Weights of a small GPT-style language model, trained from scratch on English Wikipedia: rotary positions.
MLP neurons of a small language model. Each row is named by its layer, matrix (gate and up: input weights; down: output weights) and neuron, and shows model dimensions 160-319. Each number is 500 + 50 x the weight over its row's rms, rounded and kept within 0 to 999. Numbers have three digits each. A neuron's up and down rows have the sign that makes its largest values positive.
A block is one neuron, or neurons of one layer that tend to fire together. Before each block is what it responds to, as a language model described it from the Wikipedia text at the highest values.

Description: Adjectives, or the final piece of an adjective, that take an -ly, -er or -est ending next, such as loose(ly), short(est), bright(er), plus adjectives before nouns like fine, live, late.
L20.gate495:508616473484519523451454558583485498505523538450598564515601541390416478427607462472604405501574515474484444458587481544537478538523562520516527468491526453462596546507471550458493575461477444478488580502495483505506441551446424488554478579489543534460603505496570493565471513427507556584512463556532478472541585576562484379484493436472481523412446486530491510514369448494512449511557490501491511517535519472393450497478551386499505543592523487523418543479468555535489492506441355
L20.up495:513465554529473567413448538519482457492641480392531505528540486436526503534551564558441476547527471539514495549445594637524474481589611498506486480542521505483546548508485508520489472488446561504499572394485565409486514482554469450527432522500483434531525465509523538490505528506593417518500517508502642504508556598421478495506535496477508402411449510487506491531500483441506539516512458490489487560485463546532481441529529481474496542489601405540455500474503471618539551488443462
L20.down495:525550499462455568539501530440518463524457522555468603486510507550530572523523512482516532567557459506423556439443546412563540488519482517487355443463389428428517492472484494540571508435533477525489482559536452520590519489532511560394465547484490531528507525573502511505455497481552479492445471576510511514560541465453469535478472417432511477477551399588457478422450561440534465534460452485553425489504513490514471489545428493514488433556530500487570384477520531510440486488473489

Description: Opening or middle pieces of words split into several tokens, often in names or rare words: car in careful and scarce, Bru in Bruin, Ch in Chedid, Ra in Rainbow.
L4.gate40:543489539489545572382495534454383514461477559434522489486515502499454526541563478567538458460546455523516542421464558477494505511418488436486495547513486506431570533479576437642537462614514515462509554493466389497519494557453480553481431549581504479437470613513468428501487550437500550551420526509549512528575434482459526488499498576421476473423506437546451472408513500516478491449579558535603590495463579446419506497541407499605532473449465511589415495500440520541481553541508512
L4.up40:526440575459533515478532474411414516531523488562505472500530611454545534428528366512465494497521463605582526502539506469586512476562594436533524464484478358491496483483514492472515440511417585566482440541533395475546591415554486483407501531514450446480506555504440550486461538530486555580465554457558541498510450497523466536535435467552448442528489487440518480531469535454463514546478504493475608477475432476495421490468560474565475421454562444399553588463395361428462471449401504
L4.down40:491457441514501511453562475447499435521469508471470524467464473506506423522519528539437483584469522465432480518395590545446465496475454518486543533441550461466562547509465474592525526617472531496530481431548542496499578518539541528556477515529625494443457554417465378495524541469488518427480466580517595467519476466455514513524522514437590494461441483588500493449496499504486514441532558529590400471529546357574503462505447444560516493391425581563493473529538515562425589518538487
L4.gate43:504552483510535519526427496465432532486498541490559566604418514471462524500562554529516476572417585560535501471446536505531538526568431509495549443499539541431462554494493488550493454449527550400448542511492447505464544440425457424499571450411379513410493494518547500551466519410372555493480509439502481464480453421489564599517441467537444494585490581439430548557477469448385485406468560587547471581509469568445525545489447561576504484531571496582453581470463487543561558466457530
L4.up43:462580501423446476518547422533409505602430481536484520527535487502508499545527574508673385531436536449495509463508600470501439358442566444552529579439515483492502565558439469555514361545513513530482494549543512464475499505532561466509534509484551555458512520535540609540491468555445503481522520486515528512572624405418515523422467497506485507466508533457439480634523398597357476490379481521423517474496493486611486478447465394574472460532518521423508530552438567443466550528594541
L4.down43:548474497532568548534529467523534662492491501449586510509486456479469479402513451443502468563408514345448439517502525503411475566555487531523446544594574470468496510492519413456508537495556537527568517574512500522540619502415410490524518443504506511528520538493655460487483498483450422564500477545493505476461469510458460553509462523415530481427547507486479576473493403440412485558470552565532420533482505597423471460572418458552534544458561576597496480512531474492477528598425478
L4.gate162:497542542452578472514432467547449605522438469554583529466467471490439534559559493494539466559474480576502435465459506545537505477550552573475524449486605361580456492533489513475476483516470458513462508563499524585483550603434478467468441333519422612484493475504555508478498452448545555591478535473501474446568493420535524543493482500565547540475566431494539499438556498511485560511434369503444532463466539515598476524524498588554433555522435531492529543522635505448468469486547460
L4.up162:466589515493578498497443491521466577533491483481541599445455448475487560591580453529572530517438471537542370478460495503614555507556570566443546508489604429523497581544530460530474514531447485538451480595503519576487508633465515477499404379511528562503505470505570510519503476440509490556548495513402513455552514420490488504542436489485598538489488480451504493472509458525442534480426451482522585474478480511558412497535517589567462513594458494449512518487562517469472526521509515
L4.down162:534494562451440519478525492540461548518481524524440451482459486525530520494503503587477499480502459505534498424550544587564580579468529398407515581494483451435638561545420421549437605590435541597531513539452459556547469468576520591520500517552551535412493406508505582533499535539472398514542483458440506428542460512410480514517490502448501462416528472526430461495512399471463537520477492443613517425458442515437458446454410502538498590565509549476535521563443521442473521601566517
L4.gate496:537576565556498507554439474535444528488524556505484451435509486435544431603438485560514478445484467441523530524452554533606537417589529456460488574481438501438480494580537515575551498466595507544555538506417528520398541481536472480482518466639517361483442613460438409586599450502514474503497536424452411435521581488416427521476540402575460588454497460525444554439563553522503459502535442570520573491542518485472508524555490547510611592498489527539673523493457509479457542507502445
L4.up496:541554479477543573433411481569504591516522471562445523529488561487495490515509466521480463559488538513489371575444439467544447567509538552470445422461466485546432567413489492493489515476454543499486419536466563485571514480555503487393502408486524544454511507602554483495475527444533504571493507457489522402489480475454523494422485443427492526498457502501409375538584418409451388554486508568555490558545526513506531542515495443477401502521502503447500478552496534419458526465528615
L4.down496:500522482524474627393477431462496583457440516493496493474404506561561564533523502479526419435447512486528457491524551519478476534467506560516449470538413446463601480531453676483460530457441434525471466464451414535491637529507489517549471460455525532427485576503423468538467498448528497493454498440486458494460457507501516510455542426504580553516518553465396424535451498464563528497419546476559603545448543534434568420522433503613495482339529488544524523461440489530405386451508545

Description: Word pieces or verb stems that a suffix or fixed follow-up word usually completes, such as desper-ate, inform-s, found-ing, box-er, found guilty, in addition.
L9.gate56:510517462482562441547479557619478434621456492470456561491459550541504433441468465516536461474541546531362514465393497461497442500494509476522524531534513479453469442537418454504596484525563487549476477470467458432455474531497453554574418497443530411478511559460466459553559523515461483635529459412456498519491396446572515554468470455598497520390451531488465572468596557492521530532449529626528460579446488504495582468443427538507504557417551459507474475491587477479426508543448502
L9.up56:477414412575484508498444480488493560504584581523491445470517486541522496408480464540492554533513485566534538559514477556406552485503415504461540537536592528484469551442489475544487490461519442485516511425489486539539594506533511483492459499486521462502597446484544488484518621489502534395516483465454521418408561587552525454533424552536507463553494461496523324511499447514464323551587384465569556503509452454483491528497511514515543565514469530497548561592488499567518390511543449
L9.down56:478507615500544493502508527535515477512479369523494527509561591501597490422549519516561458371519490475383546474506494440605404521550461570504439516570558467480540493534474633602521516509592532507565461505511476483473528448518536402570567534447498447446553528500481542499406490588530469470440502477474505531516427482465507565515564450569472425466511541495444561570543485510508446408525549586599557416503480516567531450527495431473448520427502490598463468475464427554476415562436463
L9.gate123:498459442576559554517559520483462416405519571459500506513548502525391446544534433566478540451570507538601475381411512408430473594515484477474462406441428489466470541445429567532456540495567506486481550449408394527477467597490499500549508471504548433469474542441527493440541503477486544440474590477536514536480578479534599413469547565420479509489467579603424455482493480474454533487532525419514483558499567426566524505480528476589507546560446511522486435443445485502538498528353618
L9.up123:531490530441469563449475593420498531510497551416365505532505305508492463575478505517465528406473452507541497477474584499474532417555517526495534518572501536500569501490521596480440549490489433496575506543541417433505461479536486422509447504508578467451495503500541608551521511547568476596520561496378505496437557489497551423496584502489441442603563509456449451564543419478526451487562422462447612555470439470527509504535431453592542521453459530569460502470451456502478563508387504
L9.down123:491528510402451354450452473472520573518426558546623516485514449489532473377516537423487504515476465602472479476556436571600502488577498513417458459529496463522469461402466473482525418473493422524490466454402468417544411446517463552480582547521491514528534504591443534474507491539587549579557498500455604426563455479497481413572492540528561461524520488486472572528452518527456455529495445507492516484422487450503537429483538550424390523520511444503538477362488620501512404504449417
L9.gate322:580424498495556545509444499463381560538435527492555526507568470491548507517449422556537463554526491514459540484515478491415550483519474481549528542547537578490522479412456587501435511509521425485545512447616522485540520532508505592515511536481549421571555592519478470458518467541540542532543445451509568476489542508443465515371511523564454551438497425518532547522575414522483405463547515518476455563592533516423505576406471439463459445458395485508473455530437515558516606433563549
L9.up322:531633486545416521481595485527510412474491498487465476534497484503496437514476485555540573529324474537577429527506484487420566511455488596578390461515552622451486512461527491463488503535595536505520597483511476511548500511514509530515585476496476552508591548536379491450487498422492455558480531489394533565574495460391478554591492371528480534469562493483480456544544452497472609495590522531487497582459571492478443527465378485552449552492560531589434569484483508482425570517578566
L9.down322:562623442415401583502499451479620552567487488484547596474431565579526463509526523419498447508500538446494456566522465441445496414478543509550437581544514533567415549457451484559535579515510537506552472499488520462464484498509515352493527530466411533485475496561525564524552482588614510556452553465562424601495541507495444479480599547527465508409467486474566516577483484531510505454481513477459497587492548592543490494491597417621568457488568555480482509501529528443496409434537487
L9.gate582:520468451451509526423468547480363548493498480505479535612478456445486539600619526538554411471555472479498524525498478492508498540505522544434451479522449487403401533437533521584403524428511496443470469486487432439407421477571515467553542420407463452465537509557458484546569538523538496527391537398485575481585549513489518540518487509553447544469469513409523431541533517490507506413498473567510491507474536460479469561547538601501443491476434503505524541532475510573543487645579608
L9.up582:531553461353516432415466512450501502416588560507421526515397569566511510533437515512527439481556499468471507463607446481456504512506478512560506505539529550451509505536549504482496521504536394521473558457472521535409535524469475475463386401469488410529616478567486489615531508588465597537519541493551434486479520472544533580478430454497602512484544485422456462499560454609498450497453444417462473405454614461456483525515626584499422418443520462529506442476479523562481598569527604
L9.down582:476551483553440505518459466483509565550431566700496499503565553498518599530526546548481426448513464491495484456551595519627488524456581474446426501540636536472509464485494492601450523438518443501463537473409524435476393534460479489510436525575544469511545474542478534513440545499524487493464522575384533507554511574473535446523516538553558380454421554508572486534382508545500481434557568443468480476547437498483391525493496514520511427524496550505546452471527479531441517512516464

Description: Opening subword piece of a word split into several tokens, often capitalized names or nouns, such as Ra(ilroad), Sa(voy), co(al), car(ved).
L20.gate23:550481505511509432459527493466508515502444436532544453461471471501514444470452550473531470511515534504518409391486497515416498535504467487520487593476589548538498470494444542467615467533427568540486459525555470464538506489490444496546519511406567481499466536474541576502471454492433502432443516483563576441470533481475580545455418537479495521489508527458585562480426458539411460478434503491592425485559502543478381577539430500488503454379519607567496558467510515484517447526511567
L20.up23:458489503412495539581454458493512532485501520513577549492540547481523468486524452580440515436514492430498613576540453452428400458563459382518615554453554376478558574543486539607566444490480511481556537551525504528542507469605445513538482524480500528430442469532485545497458481435501417491498566443462523474415475436452434412442479518425443533452409428523502539614498548556592541519551528491550500557458609437462558499520486460491533503519512496560489418429425542549459526602470564
L20.down23:528554492434471484523560590546525486515521452489525501553471480516536530476545419422500493466522499531462524524552475591510462423587546454477516617569524457431502531473441578531508423567491543493539498596501377561488523516469513510571583505399390502454530520378469517611454496492610492476473514479453610402494516550551461421543573521462468545390445473443434499534439533523479557531490525532531457526474483474403601494453405467463525391470466539532397531518506449453477516607469576

Description: Mostly "close" as proximity or intimacy (close friends, came close to, closely, closer), plus relational nouns and adjectives like successor, version, similar.
L4.gate49:510435459515512525518436523519463512473542551496493586557483436493525530587502508476479554495555512383465490585590546513535580618516477479532429504431485560448534553531557508552519365500499460468393574451465483549474514538511444465528468515468498491539508360536549496583461514550472517513522463472484546522495440515458447565472494522498440533484443593428393477472470513573513463480556491546512514455464586567576564482461461498558460555479537558510495484426490481474435558417550633
L4.up49:517492480517479531493444539483508464575341450510463467507522529461525564569572491521562518437574517491434509579579462508463423477445504507483473579536518482522480485557465493510447542504591478411493434461532433477490537577543483437574518506465478444437532452550471424568581465466452497433470511468496469421471465486437549458505488449485515463445583533554512552476533527423518435523581429549404531491558512565513513544496551518496450511497488513508585540482463559582598449407535467
L4.down49:483465541542545417452446474419581401502500504531471541443530548457417470516521484433471498468391516560443456528524497456499432511457408531560405495602549465501537595455409521467438512369515514496475535453569530521473539531532569456522486500445398481646457509510547584495557536558579482628454510582512494444516472415461534506503553453470512529441559535562499503513563461509542447431527374500407481484530587447433437538498518516450542612429527439513484492533470488601547479503593503
L4.gate246:461472517532425487488566495519529550458493526477531476522452426483458426484487562508537554544442480502472449548487452417483496492431572484452523577626580456458520479603496528478494508548483557414517525498581517543578524536464495513481428493549514458530505461503544484532504518483524551386463503566544535479479488526482579540430558487488523506478523489482530526394533475450547425542447530482500386479586474543473482488548538519502516415503405593563523528468591564552557486540532465
L4.up246:497476498511430400546418482495520544495455552457538619467474457454558444505436551572526526525473399603472442419504440463534390504418565487446521571497466448399500506615499566459540521553594489466504627545512495557527508482391565523505502492483551453543482507506478512533523530547479600481549527515518537559562506608490581452428567531449521507481543589488483409511563428527461490483485528460432422586516489489425438510483534514458475453515502550512502461492539495436600484491523465
L4.down246:493545509468538490477429588482494493539406515512373454504536501474496522528509453556500569516569647439536403608533522475517617522606514553515542469412522533561415539576486474501507501460525445500559558391489483435521462491521447548443496510422547366590447560507602493543523509545544420514491447574552473552512489471502524512531593469497504435570513443449560607473444486522532573540517508482496447514416496471552476470507516456429553557498548473487531519483570441503473528475541484
L4.gate274:529524475529537516580504454475489469621455538434553586496567497415453520463497531491423510487545498495552505440549485515475479513530560516641439482480458488529476471541483554541446433548442493468458438413454557492462427494479502444488441403472458550441557477465543458534443562449480564485543470523512510474551483510455505572545468559474486433525516542538509482405552430397475471481501452563496534523441482545556457548560495457519477549386449489438456512523479434444517549490428490
L4.up274:556584365529426590537604538493433559539497489454415558569519519496434553476461508493462494497552494531602573464483461543479478495438474461479472563469519502539535494543490566587573450491452570514442460464391475490511475513452456450423442430441395539421485503542514478529569626535455427453599472473533530482504544470556594502520404556516435544430526545670453448567518463519450530494462442518497478555473449583552509492411553475499467548468569479462435538493479494462514557490531504
L4.down274:452562431573503373552412522502454498445532554556559462486442538517499543517530560515497447473544565462570493536509442531471480546480498404534520508602495522546534439555519448563441510418520484586488514562431522365462613532471483458468457464551521445378538510410494474474539507475393506511441390548446489510480545518481462524505482509426485579433488519546485506556510493520493559503484501489501469433493452508498522557479526481441580460408501427460532532552488466446569579455524461
L4.gate299:480575432531471459538453501544506462573545510520457548492581444466556493380464563474472580516539527469606568541587494493513489449525537504464534410467496480542494559519516468398472520464388534544488520564585371500547572599448509457531372479429497511541441454531502411550502559567476590519460473517473571515515523625552546567490559536513572538568396488548481467526505509539544432466452521551468514477479442528532531645529606436456446477446570469523492535430456540541477486547581427
L4.up299:422493565530413505394524509521456483515491434553485516512434472504573587452485501494476479517568431502501563501555564436503501441560526523488509551516498441590483600539470428523476522471418539509509567588569502507495595503488482468538529515530493528521412547558546475500543466567559545472512487452495542466466604610595553464443515477531537584524457519547484497592410479517485498518615432480483497520439518495575653546485485474492433392466599460499440487556554486463493490544546432
L4.down299:610417508493529468489424506421488442507503545506451501607468544454561455449539419449605491419465407555500473496530540542499436505447538547535585295525558526479532382468493466483608512444539422595480455445494481449546386598479487514564448549513557495513518499464540470493470497531546564501441448555445439539558438594453589472538538515510555499516565487511550520571468503399527542491461528555539503522500486533495457413608502459402512484565483462484470489558534386529524511508480463

Description: Word-internal pieces, mostly hyphens inside compounds like spin-off, four-month, three-team, plus word-initial fragments such as re in recon or reliability, and list-item dashes.
L20.gate14:444499511510487484395479427428428527463395505418488458521481552463504403487460491482437552468521459476483509480555442501569561436472411510595477512600426503525471520544579512548539501539591516508566583479512515539442434489486486483457515505493530558480491514511586478429525471547489474564529452452466589534551518459443435485672521480445508499500431438456491488485454552587616462470572471506495452489510514470468434490468554484521578524486425447466510528445495508354525509597460449
L20.up14:526458465548562551483527558553570521532539461509583410440551493537460517522686479652472544545519458487516428473432484523509573544534437485467533487491483498553509448524418501455422614525512524518489428526531563549499534455467381476505584494430502505566463469554602471469485541358491572544413553531501447529456482540545468612505461473523442517484532454579557476445572415478429520482475528558589525528442441430467482483434455525538489538434468522498416479465448481497434555581509579
L20.down14:420487491484526513435464586462503469574442553390454487495437467483559513534471471521495534513518586570447478466555463409513461507488532530476509584535548441423584464438483466499539508493555513548485507521487380524472613487561512548544598451445470518489475411544526432422483520480555452450493500402535502487482494464582498542516477517446455539585432573456480459476542574485496450562489630489386495531396550423470506528547441523461481412568461517470470475438603475461550510476454469

Description: Hyphen bullets at the start of a line in infobox-style or list entries, e.g. "- Country: Iran", "- Established:", "- KStars"; also en dashes in table year ranges like 2001–02.
L4.gate5:541487446550481516507444447430532516485508472506524554525508506506538513498426544457523489595504530653536578464550530514578553551526503487524471479508490490458537477550534410547579491611579485521465525530539472482481380483538500523479468439477559671451568478490507455543590420476508481534509516545455495447473487550450559493563400519477473506566506520489463457513416498586489481547438468405547588497449438489458436380410451513485525383614460499583496424486478424437543510539560447
L4.up5:521583489479480497482495527465535532585433477553428446432555530538577553519465530434496525513522431536523450499514526516532537501564499511473526484396540523519527539498487444451553530583548446499466460468599524525541472457510403534491441468531496427526522460449554491519452602444424597407545485497486598518533515551458369513442531500507530505443499504470503455501594469472552540477454520440569437612446392483523501491502535553483463561512512647572555495431487513496494401492440523
L4.down5:439612586463545448522503543395494475530572478468519547489502535474458595545422493499443561497565487525520479405518515561526504438526503570477483596551475392521631523410521443562510498525483517503437525466500487601552548420460591509503545447460552559553462518536498449590574460488526504556416506452544524507432507437488542569481518476495519463525493440450513525535394472550562559527459529511521531560451423472442444530493573474479501462586470487431453490456455486511436532554435606
L4.gate167:512457527509451421610540424555453473486485548447481516400418686537580477502488458467458481429498438539404452372507530563508530389596464539434446535588484465418606546500485474518539566572507497514455569463545549481413554527509514454544503483584455475405600516452488509512447488467462601473544437531487460529436604576521522480488543559524486513517390571498517460469427563491503541512548449510599458506422560525531567451508532452516440530525388479496438478520483433482401462519516444
L4.up167:421503527645542469471426500467450478481460455571528493435532557558482527551519517530517457513544575493580518520457620522506474573570386482502632446482530467542539477510510408507494510554449527553466412612526453495462450597488538504444467542451479527528547557438488538443440537509481517480552468507437543569519551497407408431555541503439507572586481474465430495434407609459541487459484531493567483465533494510419544525558539488424539396525435447509466497486436459471493538577462529
L4.down167:493496593556526469466493547570496495516479410482448456557496452545470537568451524503444421505527524498445462502482477556415381520524466487528491584581485483462516482549497413519537473482631510563525475388526496556450503527559483485498495567541505490555534511543520398519523471428532484553479409497491544420471471477495463515518534500403510485472541469524496542516492482461507365631507592445524484525609400509458428482472531569552545573487452496543522533534477463580419464553472563
L4.gate328:596529464474528418421463483531569451582502569526526459623504592482464486504490508475385557503595474475561429488470485462492570453466506577528480528510488492479405534386500429470473568519589503516428513501517520476559482474497543513516517457493450463477508568548483461447618452489512470517458439558510546608498487440486580528591544538567508567492433482581563509452467465493524473542394482570538562468507528428524394597486389430474485439362601455539478476541571528432508465499554521
L4.up328:450508461439500558562493509383466577526526517527424519506586525459569412484523411517512462510496509642507532588458544573471548460537538490480453513467538518460368567558508507418495486501450472502478590456468468554607468494501449589534438494571484516513428449515510554455495517605499531473522538563477530498614583550443502559593492534496485510503523456572580528562485427471495385453482541535492501477577405532483470425503481477487484501446475527493542430436428515579587562532474458
L4.down328:433528529506507588484450519529460501485511443503489562425457512574406468395505569516565531547393475588503526512510499442604496507444435520538458422519496447565506530484473537480515519509506473509510508528572513604531559466617505541462535407537557512558523496565466518505531502453499477499471519409597555448585529435597515496488454601552490507502537443505455510460463521530480472435570452387439500473442516475451571430555519536522479502572442530487554595485473499515505465482452461
L4.gate609:563488490438455478397432436484566483522547477497568455464494451445390521553456567451480513506487518500573516422504459508553440466559465453553495519493512514391498460524516470482526507507534457509507543457532454518526471562470518517480481553484434532595536622502501486548483447455472485443503531542459456509442495610586491416503636487433488557423510468404522477542495531504386464346395395494562459465521463484395497537440487434437533452552566495546509453510542502554539550473470500
L4.up609:436430461454526520497367471399484512418496374538513492420447500512516492568501438528575544477464506569549500555455561560500464540524418471429512550481497456436528468571486509483667529587477491504498455551464432470617494530487579455509327486580432500668522503460546438522519458532466467500543622512426478473492531483470529355615423543517507513479506618496580425435406454523498487507555461511536538463506515543423503451486487469596536445565461521473514452484497614529559468527417486
L4.down609:487523517436568479492482508514485507538506469534558576505489486426500468505477569340524520534558534607441586421470565469508518583503511433536526425485540536520465454452497487556558579514619450476539517521536483590513466463597561451511529521594463533524571545514473460487549494601457519439472524522472442490533512503504545551417522494508492467562418468487534534443506542476418520477504472470493451550504485472534528516479517508473476581512487506510521522429408487436471453525496555